{
  "bias": "none",
  "tie_embeddings": false,
  "parallel_block": false
}
MLP neurons of a small language model. Each row is named by its layer, matrix (down: output weights) and neuron, and shows model dimensions 16-111. Each number is 200 + 20 x the weight over its row's rms, rounded and kept within 0 to 999. A neuron's up and down rows have the sign that makes its largest values positive.
A block is one neuron, or neurons of one layer that tend to fire together. Before each block is what it responds to, as a language model described it from the Wikipedia text at the highest values.

Description: Middle digits inside multi-digit numbers, mostly the third digit of years, e.g. 19|6|5, 20|1|3, and inside counts like 1,7|8|6.
L13.down470,189,178,167,164,210,223,198,200,206,209,249,202,177,213,221,206,227,201,206,197,241,194,190,204,187,207,211,187,216,189,193,237,225,216,204,227,230,199,179,213,201,193,195,229,189,181,206,197,201,233,187,209,231,212,190,210,205,164,199,186,175,220,187,199,187,201,211,173,203,185,191,202,217,185,210,218,227,231,209,213,183,204,207,184,207,204,205,219,145,188,222,203,206,219,199,194
L13.down642,193,223,236,219,212,217,207,194,212,218,217,175,183,241,182,221,227,200,203,235,187,212,176,225,179,210,216,183,195,182,191,216,222,191,172,177,227,180,234,216,198,220,189,205,186,194,216,204,217,229,230,199,194,205,208,206,220,202,190,164,192,185,196,190,193,213,198,182,177,201,182,225,227,204,195,225,145,185,209,227,155,188,197,191,196,190,190,206,146,214,197,213,194,183,205,191

Description: Separators and symbols inside number pairs like sports scores, tables and coordinates, such as the dash in 5–4, the ° in 116°00′, or − in goal differences.
L13.down500,190,248,221,178,193,195,182,181,223,178,232,182,176,195,202,205,224,191,211,200,200,235,190,179,218,211,178,155,200,211,210,237,239,248,209,221,201,225,216,203,185,185,177,220,189,233,176,172,194,199,199,203,207,204,219,223,220,189,189,157,184,187,161,182,170,232,172,205,186,185,207,223,238,173,191,222,175,251,206,218,193,178,247,175,207,185,223,206,193,187,251,237,195,209,226,232
L13.down696,202,198,205,192,155,192,192,179,190,162,203,185,210,213,230,215,203,209,205,187,189,189,186,186,179,231,212,206,190,184,188,202,226,248,208,203,205,198,215,203,193,178,193,208,188,171,228,183,224,195,196,172,232,230,228,202,193,199,220,216,186,198,196,210,211,201,194,194,209,214,160,191,203,212,205,206,200,196,221,204,169,225,198,163,210,218,166,176,183,206,169,210,216,226,194,186

Description: Fires on "and", "or" or a comma placed right after a proper name in a list of people, teams or companies, e.g. "Eric and Julia", "Honda and Nissan".
L7.down12,218,196,181,198,179,214,157,204,217,221,194,198,166,271,203,179,203,188,193,169,181,208,185,185,230,195,203,184,227,200,199,234,198,195,181,164,200,186,228,198,199,209,216,227,201,197,238,178,186,173,176,188,215,241,227,217,213,158,221,253,185,230,202,245,173,241,206,236,223,196,206,176,214,192,220,205,198,158,199,192,201,170,202,210,217,238,257,218,191,194,203,188,157,172,183,170
L7.down70,217,203,205,213,206,194,216,204,179,193,175,213,190,191,227,174,228,180,194,197,187,219,223,202,205,193,232,225,200,218,160,173,192,194,172,213,206,185,193,227,172,187,213,158,208,210,218,221,197,214,220,212,208,219,185,182,193,212,234,195,176,204,211,187,215,194,198,176,218,198,179,197,200,210,189,183,198,244,176,217,212,229,194,165,169,155,197,204,223,199,207,220,233,194,221,169
L7.down101,191,203,194,192,200,198,219,230,238,162,209,164,208,162,190,179,194,191,199,213,206,202,183,225,156,182,200,184,208,190,220,203,212,174,187,196,216,204,179,187,183,202,213,230,216,200,176,245,226,193,194,230,185,187,200,207,227,202,174,223,215,201,226,181,186,197,189,188,171,241,212,222,171,188,169,171,176,202,221,202,164,180,216,190,188,213,207,197,176,185,256,200,218,200,207,186
L7.down236,194,196,212,175,176,208,212,175,205,211,188,217,180,172,230,170,209,219,219,202,208,192,222,181,189,169,209,203,184,200,160,237,193,234,200,161,207,201,188,201,175,198,178,198,200,205,186,216,190,199,201,199,172,198,181,183,199,222,193,243,215,222,205,202,209,210,170,181,163,187,180,181,194,206,233,193,171,207,187,210,194,202,184,168,161,186,209,211,201,230,225,221,207,217,193,192
L7.down372,177,184,189,234,190,215,219,187,160,196,164,174,211,197,168,187,216,193,178,179,207,202,225,197,214,213,199,228,203,249,189,193,209,185,141,191,196,207,185,182,212,198,211,178,210,220,245,204,162,194,228,175,229,198,208,214,203,191,207,170,214,184,161,258,197,185,179,200,228,210,191,172,194,187,209,187,213,223,173,179,194,232,213,204,199,190,177,157,204,192,204,187,167,240,195,170
L7.down378,200,168,178,153,197,181,214,207,219,174,225,180,238,180,182,173,220,189,165,199,214,199,169,187,208,209,190,232,229,178,212,178,202,180,189,219,201,199,161,208,198,214,194,233,138,227,145,205,222,174,221,225,208,197,197,180,224,201,223,225,194,214,189,174,192,197,235,226,239,202,173,202,170,196,196,199,193,198,196,170,209,186,203,198,192,174,160,199,188,197,222,170,237,212,198,209
L7.down582,221,159,191,195,128,195,197,225,214,183,203,179,162,202,170,172,181,196,230,186,208,179,207,189,209,203,160,201,227,235,228,201,215,206,179,120,187,179,174,210,195,255,197,190,210,212,206,204,206,216,224,213,178,190,186,177,165,173,202,200,199,187,220,202,227,167,217,193,241,223,187,180,191,176,205,223,180,199,206,197,200,189,205,208,219,193,234,214,218,192,209,210,191,210,189,195
L7.down685,199,172,178,179,182,166,194,201,206,179,203,229,188,214,212,182,187,187,213,206,184,212,227,179,181,192,204,209,199,208,184,211,210,219,214,173,176,200,208,174,189,211,173,231,172,242,228,199,206,177,200,225,206,179,181,204,181,200,193,225,205,215,197,234,203,231,213,185,212,219,202,219,170,173,211,167,194,212,211,141,187,182,194,191,217,186,239,177,206,170,211,210,188,222,213,187

Description: The word piece right after a one- or two-character opening token, such as the hyphen in D-Day or T-Bird, the 9 in 1991, or ed in Leduc.
L7.down242,199,201,171,192,196,212,200,189,202,241,200,209,159,204,224,203,184,198,197,194,194,204,184,151,214,202,220,223,220,183,227,160,208,219,194,205,180,207,224,198,189,178,217,189,201,232,229,202,213,183,212,172,175,203,211,213,181,214,208,206,210,242,194,185,212,234,182,206,162,191,194,233,209,189,204,210,185,207,188,197,214,166,178,195,215,194,210,192,186,203,211,209,188,229,238,224
L7.down282,187,188,192,174,213,193,220,235,245,199,217,196,219,182,183,196,216,198,205,200,200,196,219,222,193,202,208,202,191,187,228,220,160,190,219,207,184,168,190,195,191,162,226,186,235,233,218,195,208,175,201,213,156,158,173,187,195,174,220,148,201,218,191,164,189,246,204,213,221,203,182,166,181,196,228,209,182,200,200,175,203,191,213,195,213,235,202,210,204,226,185,195,184,211,206,177
L7.down442,184,181,195,185,218,219,206,172,199,222,189,222,217,204,215,210,199,181,173,215,210,214,191,220,201,179,202,183,190,177,224,190,183,202,252,225,191,190,234,215,177,227,169,226,201,197,194,212,169,225,181,181,179,191,219,179,179,194,218,184,212,230,192,194,212,181,216,224,196,195,182,218,208,183,167,211,194,208,206,199,215,220,188,184,189,227,194,181,222,200,181,172,216,234,197,182
L7.down445,224,206,210,197,190,186,209,144,181,253,204,202,196,215,201,178,198,185,174,189,245,206,186,213,205,216,204,197,162,214,219,227,228,164,193,215,158,167,185,209,192,188,204,213,179,182,201,202,167,201,195,192,191,209,198,212,192,208,181,205,201,215,172,206,188,192,225,247,223,194,197,209,215,196,166,199,143,201,200,192,213,206,232,182,169,209,206,216,190,217,184,226,226,200,173,169
L7.down532,208,220,195,219,174,222,196,213,246,214,181,210,198,202,202,212,186,231,178,182,194,178,184,230,214,153,177,172,240,202,196,168,188,219,221,181,181,209,211,164,215,203,201,204,203,208,201,199,195,213,215,224,222,221,175,234,210,215,173,199,202,223,207,223,153,206,198,181,187,178,185,212,245,201,191,227,184,224,226,187,225,180,182,192,148,197,195,196,191,232,181,207,218,214,199,200
L7.down548,193,180,223,195,213,178,210,180,221,207,205,167,245,201,203,194,191,195,207,181,217,201,194,221,223,194,211,189,184,223,199,177,196,194,169,221,191,206,204,195,212,199,192,181,205,191,183,194,204,207,227,198,211,207,179,210,179,152,250,184,207,173,160,207,221,220,235,208,239,162,227,202,228,192,202,222,199,202,177,184,207,196,166,225,187,176,191,175,201,212,206,214,201,199,233,193
L7.down588,204,204,200,214,206,199,209,189,170,206,186,235,178,182,200,214,223,212,185,181,183,188,211,207,216,202,192,206,179,185,200,191,225,192,173,211,188,225,204,211,217,214,194,185,209,179,206,163,206,185,181,182,231,203,171,206,209,236,211,210,194,203,158,196,143,182,181,236,221,214,160,228,179,241,168,200,211,214,214,173,218,210,183,190,203,162,200,234,183,176,192,187,172,193,209,174
L7.down653,201,198,178,216,185,204,191,179,177,234,196,181,213,195,210,174,228,171,201,208,231,203,197,206,243,222,213,187,185,192,202,211,216,175,173,180,208,207,208,192,185,175,219,150,219,178,206,172,206,209,193,196,161,205,214,188,193,186,167,225,172,218,216,218,176,219,201,258,219,217,180,200,214,203,202,192,188,174,160,185,203,242,238,188,203,173,203,194,204,183,209,215,175,179,190,182

Description: Numeric tokens opening a cell in Wikipedia markdown tables, strongest on the plus sign of vote swings and goal differences (+3.4, +7), also years and row numbers (2011, 29), with weak scattered word fragments.
L7.down46,208,171,215,194,195,215,207,186,216,157,202,181,196,232,212,168,234,212,185,240,199,215,162,177,204,213,208,230,213,197,192,186,176,190,200,221,191,167,211,209,218,200,211,187,226,171,214,177,216,211,206,211,229,218,223,200,214,169,185,189,189,201,189,185,203,190,211,206,189,221,233,191,214,196,210,193,174,205,226,239,188,246,211,201,191,200,191,221,189,207,205,206,225,221,185,212
L7.down155,183,213,183,166,228,234,207,209,258,207,222,194,195,199,212,204,188,203,207,208,214,197,186,182,240,198,184,201,205,198,238,183,198,211,209,230,203,199,204,204,169,163,182,220,146,176,217,216,183,218,200,222,241,201,195,220,196,188,207,191,209,210,189,190,181,192,182,226,190,207,193,216,191,206,225,190,214,213,186,198,223,205,227,202,179,191,199,199,208,190,218,232,199,204,242,178
L7.down199,211,222,221,190,237,208,205,193,224,191,211,219,210,197,179,197,194,200,197,231,215,215,184,189,208,165,197,218,209,222,153,201,202,196,214,240,204,185,159,190,185,220,177,198,157,211,213,212,215,207,196,209,117,160,215,228,171,209,186,178,204,243,223,198,206,241,203,209,226,199,202,182,207,174,224,205,220,215,214,189,170,185,221,206,184,169,180,189,222,189,199,192,233,214,214,209
L7.down216,175,188,219,200,255,158,231,181,185,194,181,200,208,233,191,183,223,222,246,186,165,222,188,236,212,221,219,184,206,243,183,183,211,217,194,228,222,207,192,219,176,208,199,196,174,205,200,217,156,195,251,183,221,179,173,218,180,238,228,188,189,206,235,236,195,217,226,172,243,215,220,185,193,200,224,220,162,224,175,203,180,222,202,202,207,180,210,214,203,237,208,221,216,208,191,183
L7.down401,230,188,197,205,112,186,198,203,191,201,246,188,168,226,181,219,205,225,195,204,194,109,230,196,192,204,200,177,205,219,199,206,171,198,221,107,225,196,210,173,220,223,219,207,196,193,195,193,212,158,230,227,204,213,209,144,238,201,196,235,223,219,222,197,203,169,198,214,191,179,219,183,190,205,202,180,194,189,182,186,217,209,193,213,184,194,230,237,233,184,207,196,173,199,171,218
L7.down591,204,170,208,230,171,230,215,213,234,179,227,181,223,195,210,202,210,219,178,210,238,191,193,176,194,169,183,202,214,216,205,196,161,202,210,171,166,172,225,195,180,179,199,220,218,212,182,210,207,220,222,203,191,218,220,206,228,223,237,188,188,180,204,172,210,204,218,162,158,169,194,198,196,195,219,232,224,226,185,172,232,199,196,185,201,208,202,192,204,233,208,206,178,219,187,253
L7.down681,170,176,220,234,278,179,189,209,195,192,212,235,211,204,192,214,194,209,194,179,206,239,216,204,181,200,213,195,201,233,224,202,197,172,181,277,206,198,190,240,189,202,204,214,177,194,187,212,198,211,209,179,231,216,172,225,175,180,211,167,205,199,215,226,185,193,189,183,216,212,177,170,171,168,212,212,193,205,224,200,220,198,196,190,227,194,194,207,188,213,181,231,222,222,223,168
L7.down686,179,198,191,189,249,182,211,185,187,217,202,243,194,166,186,192,217,194,213,184,198,199,166,180,190,166,201,180,207,218,181,189,206,173,161,259,248,198,170,195,184,193,181,180,185,180,154,161,183,238,202,218,160,219,221,230,187,182,217,165,217,184,195,169,196,196,188,225,213,180,186,219,192,194,179,175,220,218,207,190,228,168,216,175,173,203,196,201,225,185,195,190,157,195,209,184

Description: The leading 2 of 21st-century years split as a separate token, after a space, dash or parenthesis, as in 2008, (1995–2002), June 25, 2021.
L13.down262,176,182,189,203,188,170,201,145,203,189,220,183,187,215,166,235,206,241,191,215,181,179,165,182,205,208,242,201,209,210,170,208,210,215,171,190,271,179,205,211,188,189,198,173,197,191,204,205,205,207,199,201,215,198,188,194,198,202,143,195,174,217,202,209,201,230,228,195,208,215,203,210,220,204,215,226,215,221,172,195,190,191,213,243,171,210,177,213,181,192,194,173,225,215,252,193
L13.down301,196,232,205,209,184,201,190,190,200,225,196,173,195,213,193,218,197,167,213,234,229,206,158,224,203,231,209,191,204,194,212,243,205,194,192,217,240,179,207,227,196,233,187,187,204,200,216,210,199,215,191,198,178,188,198,191,203,196,198,194,186,202,175,199,209,235,211,232,250,191,156,236,191,180,156,240,196,173,246,181,179,199,188,201,205,213,227,216,194,171,203,235,221,230,193,158

Description: Token right after a number that links it to more figures: decimal points (62.18%), range hyphens (53-59, 2.5-4.5), "million", "to", table pipes, in stats and tables.
L7.down81,190,186,179,196,203,234,228,234,257,191,172,177,208,189,186,211,193,226,222,175,213,168,185,207,212,171,182,209,188,188,217,145,182,224,220,211,175,189,204,215,229,184,180,204,227,176,180,192,188,192,189,212,165,225,197,229,183,249,184,219,179,180,233,199,182,219,194,182,224,199,212,231,231,196,237,226,191,203,219,232,206,181,193,234,174,177,198,198,199,188,188,196,159,204,206,216
L7.down200,190,175,201,196,157,185,208,196,195,187,235,189,183,219,192,194,163,197,168,199,211,159,205,209,204,204,207,198,208,227,213,201,181,212,214,149,217,169,193,198,191,172,190,193,206,183,193,227,181,185,221,209,249,245,209,188,248,208,222,252,199,201,185,202,187,184,192,199,184,204,188,195,192,209,165,219,204,206,216,182,176,174,182,235,156,201,220,208,195,207,193,187,218,198,218,224
L7.down320,219,200,191,200,172,185,180,227,204,239,211,213,202,201,179,231,211,229,250,183,225,183,215,199,215,210,229,237,176,154,226,224,197,169,201,160,251,184,245,205,173,218,180,206,199,182,182,208,219,171,195,164,197,201,179,197,213,183,197,228,192,194,237,183,219,195,181,202,198,177,193,182,196,191,217,194,198,203,232,220,184,223,162,195,213,189,204,250,206,228,200,214,204,221,190,221
L7.down503,187,200,204,200,174,198,207,212,212,194,251,193,200,192,178,134,210,224,190,207,238,186,228,217,192,210,206,211,162,230,205,216,166,208,190,186,197,219,187,191,197,162,209,192,219,193,179,207,228,201,232,203,214,232,139,198,183,194,181,219,211,222,212,197,200,207,184,212,196,194,224,207,229,190,186,189,204,190,219,167,201,221,190,236,231,181,189,192,162,164,209,215,218,220,191,205
L7.down568,236,209,180,208,117,210,180,214,195,203,199,209,189,218,203,205,218,177,221,210,190,152,228,212,187,188,181,192,189,198,176,221,193,202,210,136,206,205,183,197,210,185,193,184,220,189,198,193,186,209,207,215,180,221,241,192,197,192,207,273,183,209,209,196,195,214,239,181,217,201,210,212,216,196,214,201,186,197,188,196,193,212,226,220,175,208,203,233,191,183,191,214,181,171,182,230
L7.down573,175,212,194,193,181,190,187,204,168,161,200,204,221,187,176,204,215,224,228,233,175,204,213,215,189,242,187,190,226,197,202,205,210,211,229,184,164,203,201,201,198,152,176,219,205,216,191,211,189,195,184,220,197,191,222,220,207,175,201,176,195,248,220,218,167,189,197,162,199,164,201,221,170,204,188,193,206,171,220,209,197,161,204,223,195,196,208,226,202,206,213,193,193,174,223,189
L7.down662,183,160,162,197,211,187,169,196,217,231,231,207,166,230,196,205,185,227,172,191,228,188,176,218,191,195,218,171,215,185,211,187,197,165,197,212,209,203,159,168,215,230,208,196,216,165,206,185,217,238,195,222,217,213,163,160,178,177,200,220,200,225,209,210,229,187,246,173,198,208,222,240,165,205,164,173,188,195,190,192,201,208,185,185,176,184,149,185,205,229,226,205,193,200,184,188
L7.down674,215,191,184,214,200,225,206,204,220,206,195,222,210,205,156,238,192,191,192,203,187,190,184,248,198,215,166,199,198,217,206,206,165,203,223,207,172,194,186,207,208,203,211,237,176,184,227,169,185,224,188,219,171,180,233,219,199,210,192,165,183,212,207,253,192,211,158,216,200,213,210,194,201,213,209,184,185,193,195,149,232,211,200,242,204,220,215,204,181,237,189,191,198,220,204,194

Description: Separators in infoboxes and tables, such as dashes opening list lines, commas before a country name or inside numbers, and decimal points.
L4.down109,209,231,210,172,183,171,209,166,169,204,188,245,192,220,175,201,190,194,218,208,197,206,198,215,184,187,191,188,179,188,159,182,215,205,193,178,217,197,192,197,217,223,205,171,200,192,160,192,184,207,214,196,196,201,200,219,192,207,188,203,190,238,212,219,211,214,197,174,194,202,161,199,208,198,184,205,194,221,176,212,213,221,238,168,227,212,219,219,151,168,183,199,194,185,236,201
L4.down342,216,211,220,222,215,205,188,210,142,204,200,238,231,192,200,182,245,207,199,210,178,245,179,202,226,198,185,139,201,204,197,203,241,232,200,246,198,212,216,217,175,200,178,194,180,201,201,191,202,206,188,199,211,195,194,234,206,211,208,166,205,249,173,192,192,231,221,185,157,199,225,174,190,187,209,206,211,193,210,220,177,209,200,202,201,161,186,237,209,177,195,234,166,220,262,174
L4.down373,170,226,172,210,222,172,183,186,159,186,195,222,192,208,219,205,247,206,200,203,192,219,182,217,228,209,208,166,189,207,216,252,224,203,217,223,220,219,220,225,189,200,204,205,201,195,178,200,209,222,150,199,193,219,191,231,147,188,204,169,190,213,173,191,172,232,236,186,191,210,206,176,200,178,204,210,236,207,190,192,166,204,219,181,195,211,208,195,194,169,199,212,192,192,243,193
L4.down532,193,182,199,167,222,201,196,177,203,232,189,196,190,191,216,220,206,212,213,181,158,198,163,242,216,209,225,191,193,185,184,183,249,183,204,157,180,193,178,199,190,184,210,189,207,226,184,199,209,234,210,218,202,210,217,179,201,175,206,238,208,194,204,186,222,195,221,208,181,197,200,167,221,222,205,205,145,204,197,203,183,182,203,190,172,153,209,225,243,198,172,227,188,212,197,199

Description: Decimal points, thousands commas, and dashes between digits in tables and infoboxes, such as 79.32/km², 4,439 votes, 1–1 scores.
L4.down27,160,182,184,167,186,208,175,172,240,201,194,208,225,178,210,206,210,225,203,213,202,196,190,215,192,179,190,185,175,183,200,210,184,173,191,190,199,181,182,197,174,199,206,188,168,224,195,201,188,187,224,239,181,207,163,240,191,225,209,169,191,194,207,227,200,204,173,204,200,184,204,196,200,214,190,189,170,204,206,215,192,170,211,211,196,176,172,207,214,208,216,193,187,177,164,212
L4.down200,179,188,188,210,243,183,194,199,169,217,204,215,174,197,201,201,218,196,211,186,220,223,183,191,207,213,169,163,214,188,208,218,226,226,215,249,207,205,221,254,174,180,172,230,192,197,190,180,201,193,170,188,222,236,231,208,188,181,189,187,218,216,180,194,185,215,196,184,175,220,189,190,210,198,226,230,217,210,217,213,210,205,208,186,188,200,204,180,225,196,184,225,195,176,241,169
L4.down624,231,178,176,194,208,150,184,188,200,175,163,188,221,202,235,181,214,197,182,223,220,199,223,194,216,203,172,190,214,207,170,204,256,179,198,195,186,208,185,201,179,185,170,206,178,184,212,215,153,237,214,149,207,193,220,235,193,172,179,193,230,207,191,205,220,208,223,190,219,221,204,198,207,206,257,188,235,205,219,234,167,207,199,197,222,184,186,210,202,178,180,189,208,185,188,208
L4.down699,229,189,197,202,229,218,192,202,194,169,209,220,212,205,214,198,210,213,185,245,228,199,198,179,215,196,195,200,206,197,193,211,227,216,214,247,203,190,216,251,161,197,196,206,156,194,189,192,181,251,193,159,207,190,198,234,199,195,181,196,200,233,208,180,188,229,191,179,232,212,186,200,208,183,240,223,223,225,197,243,202,207,208,220,212,177,212,237,181,176,187,195,199,196,214,223

Description: Last or third digit of four-digit years in dates, tables and career lists, especially 9, 8 or 0, as in 2009, 1998, 2020.
L4.down163,272,239,155,176,216,181,219,174,207,210,186,206,185,174,213,211,210,183,197,208,209,182,228,193,200,211,152,188,196,160,202,198,187,238,196,195,178,193,229,181,194,199,195,178,194,196,170,191,195,234,212,170,200,199,225,189,228,203,219,193,238,213,227,210,207,185,214,228,165,233,199,178,203,210,243,190,224,222,205,176,215,223,223,192,188,181,230,189,244,187,184,199,203,182,182,202
L4.down300,181,205,161,212,214,160,208,215,171,193,198,225,188,196,190,192,210,176,211,179,200,228,201,201,199,193,182,160,235,198,187,168,199,228,229,237,161,209,197,202,220,218,191,190,233,219,169,173,190,201,216,202,181,192,191,192,160,194,215,143,181,244,202,206,202,175,183,208,162,207,197,198,188,222,208,227,200,220,200,171,207,193,220,223,226,201,198,159,178,216,182,215,217,215,230,176
L4.down403,188,218,174,205,190,183,186,203,178,188,192,208,196,170,211,213,232,188,213,189,214,207,214,186,180,184,220,203,158,150,212,211,182,213,202,217,218,224,227,218,168,220,172,219,191,180,202,182,204,180,209,203,199,200,185,204,206,235,203,186,179,191,158,238,175,193,230,214,200,199,189,197,198,224,185,214,213,203,188,172,200,227,211,202,179,212,217,210,201,181,211,240,198,232,221,200
L4.down450,216,192,191,203,183,191,179,209,216,207,174,191,234,191,190,197,171,227,209,162,237,218,212,209,254,195,211,186,207,209,197,148,229,223,210,218,155,223,175,209,214,211,169,212,191,197,165,213,179,214,214,168,189,206,228,169,183,210,219,183,179,183,170,190,204,206,212,202,200,230,222,179,183,206,193,191,218,205,209,198,194,209,190,214,190,192,166,210,222,228,208,209,204,200,217,216

Description: Connecting words like and, of, in or a comma right after a proper name, usually before another name: Diocletian and Maximian, University of, Government of India.
L13.down87,220,203,224,238,199,201,239,193,190,195,177,206,173,209,188,195,183,188,193,200,186,214,232,187,230,184,198,207,204,196,217,198,188,222,153,208,184,188,219,198,223,172,203,182,211,213,194,245,181,196,234,204,222,195,197,206,184,213,201,162,170,198,164,206,209,178,183,193,186,180,205,192,189,192,199,198,198,179,200,193,218,199,186,189,203,192,197,164,221,199,183,174,186,202,204,215
L13.down630,206,163,187,209,183,203,223,220,195,209,239,189,200,196,222,158,206,199,206,234,222,179,190,219,193,186,178,203,226,213,183,149,223,188,206,183,197,175,183,175,212,220,174,214,215,194,201,191,219,207,203,195,240,184,180,186,224,198,230,193,198,230,206,174,181,177,225,196,232,233,210,200,200,224,163,203,182,222,199,194,207,198,214,183,180,200,203,224,200,186,196,196,200,224,204,193